Part of a small language model's weights: untied embeddings, 670M tokens.
MLP neurons of a small language model. Each row is named by its layer, matrix (up: input weights) and neuron, and shows model dimensions 208-335. Each number is 128 + 24 x the weight over its row's rms, rounded and kept within 0 to 255. Numbers have three digits each.
After each neuron's rows, "fires on" lists the tokens most often at its 100 highest values on Wikipedia text that the model never trained on.

L4.up1101:121137134122118125110143087124134132074120116112125143154137070116063118123104127122134133134103126132127214125109148137118142149114113120125052134146169112117134120094124117130081091132139161127116119081144181124093185121138159130153137158137140072123148170097148122143124142114131158143134133089060187171136164131126138118083117121113101113053089170100132120170125120112117139105121
fires on: " —;", "ources", " relations", "ten", "onn"

L4.up1743:105126100130131118129122163124115161120140134136115119068135148152160131124153132156113118167128130134108060143129143128087084069084114131147151149125106206147147149151100134149154165128143113134179144131147105123133107123106148126128096128129131146101106100181159118146139107120121117128128127125151129135157100131126176095188159073129122102193126134170127128137167141165130139140144
fires on: " first", " over", "if", "ots", "ps", "et"

L4.up252:117155129133138140127154112154121085136124129127066121116114124116177125142125133116133106148141116141106107145126110137129079162136140118109182114127129086134127118089121139146108174101151146128131109160195139131141057110103073145131127162141113097148168192131135125128112146128126159133108140157102101189124117131135103123164129187128181089150129125072155132118112123116115136124135
fires on: " found", "id", "”", "u", "ess", " II"

L4.up1356:148132130135144150126116110123126176131138140106117119152108091160063133136116128109185119172126140119063125149079126114127127095130165135090174145164153134121133124076127140110149142122096142124072146167089079140143143125152086123142139116131152126126173183100145114156131101126135109095129133117107097176102114113141141144099076186126140139087154146143142135106122134127142137113085
fires on: " ac", "ake", "ak", "akes", "ras", "ater"

L4.up1717:118127113120113098131110137106129128118118113136133114120180116124113122112125108137136136114140120145134078119103135135166115149151151114169121142110166138167111119165198123118120123144136166126135106101101155145102073124110123109099153102111122162114110141109131131109121111137136131097134136134134096162148168131141133133104149066127169146145130147146138128107134138094121107170128
fires on: " years", " history", " born", "ro", " not", "od"

L4.up1295:141125107125121132128138090122148110147131129113172149083131084164111127126146129097143099125091138132141176116107093102154130100130145110126190122126143133112129144064125115107108116109148130130122083118126152107139087114119121142140132154143120114156150086140090135127122155156139122151127131104193145154109156127140132103115095157125150125160129118128132125103138127140142123123099
fires on: "ly", "–", " Step"

L4.up1334:151128120109130105133141173121109088125124119119112148146130137115127115120115122093148147131128143118130087139103127120108116133135129117135098138087153099131119143119106112119096093135122125133123137170147171115118089124110152146133152155118131125131122154081129133117120141118154156142150128048086165169122097150123134114138148129138141126165096137108135146189164094107123125132126
fires on: "he", "eng", " go", " found", "ut", " commercial"

L4.up191:142153135140139135127113148128141177110133126124106111102062106129104116133165135129129110126103132117100156158105148125104101111096171140149128143159153057107117125107162098149121127129133091128115166134181164135115118134142083120120133107122128123125145162067124127092119125102134143120122129113135108081108103133152144142104118082122156145208123120122132132100132116151152126120136
fires on: "/", "–", " against", " Website", " flying"

L4.up2290:147108127131114145127133145180112101124123132131162117171168123113085128129091125123122113131121125118100164126100105124101184131130126118119092152141129143094122166125115111143127147132172138127172163104102134119158133129169176137150144133128141150159139156133129121129122153124125101136128129115091124143125167128118060150133139052115092100134108150175121140154179137096136132130147
fires on: "os", "one", "ash"

L4.up1098:129092119150135117120118166118123112116134131132072140143117102174058129115106116181122106135142145130125061129092141135130106108124110112164111153153198162140161135168145120134123156128126125130058113150143155130156107126113107158117137158145103084124130148171133127121140101136117102146117138088126124159110123141133150124115171087138152099165135086132113116118163155140137142125128
fires on: "ad", "m", " terminus", " signed", " road", " target"

L4.up749:135117140126122130135104137143119152141124133125110092175130131167122125123129120173110123125151121154091130158113116100113107107088122128122123108161163089120125130131113114136113134119119153130084171135212089136141126128148063094139117087132115113145125089110139117120121142133118165135123134145159143069152143121128174122116141111118169090116141118101126125117107125128130104121169
fires on: " Un", " Award", " Battle", "ak", " history"

L4.up1607:122118129128145128125125107147135089121122109110184143131097087163158131125159127135169103144126133138109135132107118111144060082126085127145171139136079093158114110107131133106112127133116117130127151060167157139135090128086100169118112149143137145158174135105129115130120141118120107165109135179124180153129166140123166126156116138120111117122127124089137125128144126112125131139145
fires on: "″", "hn", "arn", " time", "7", " Marc"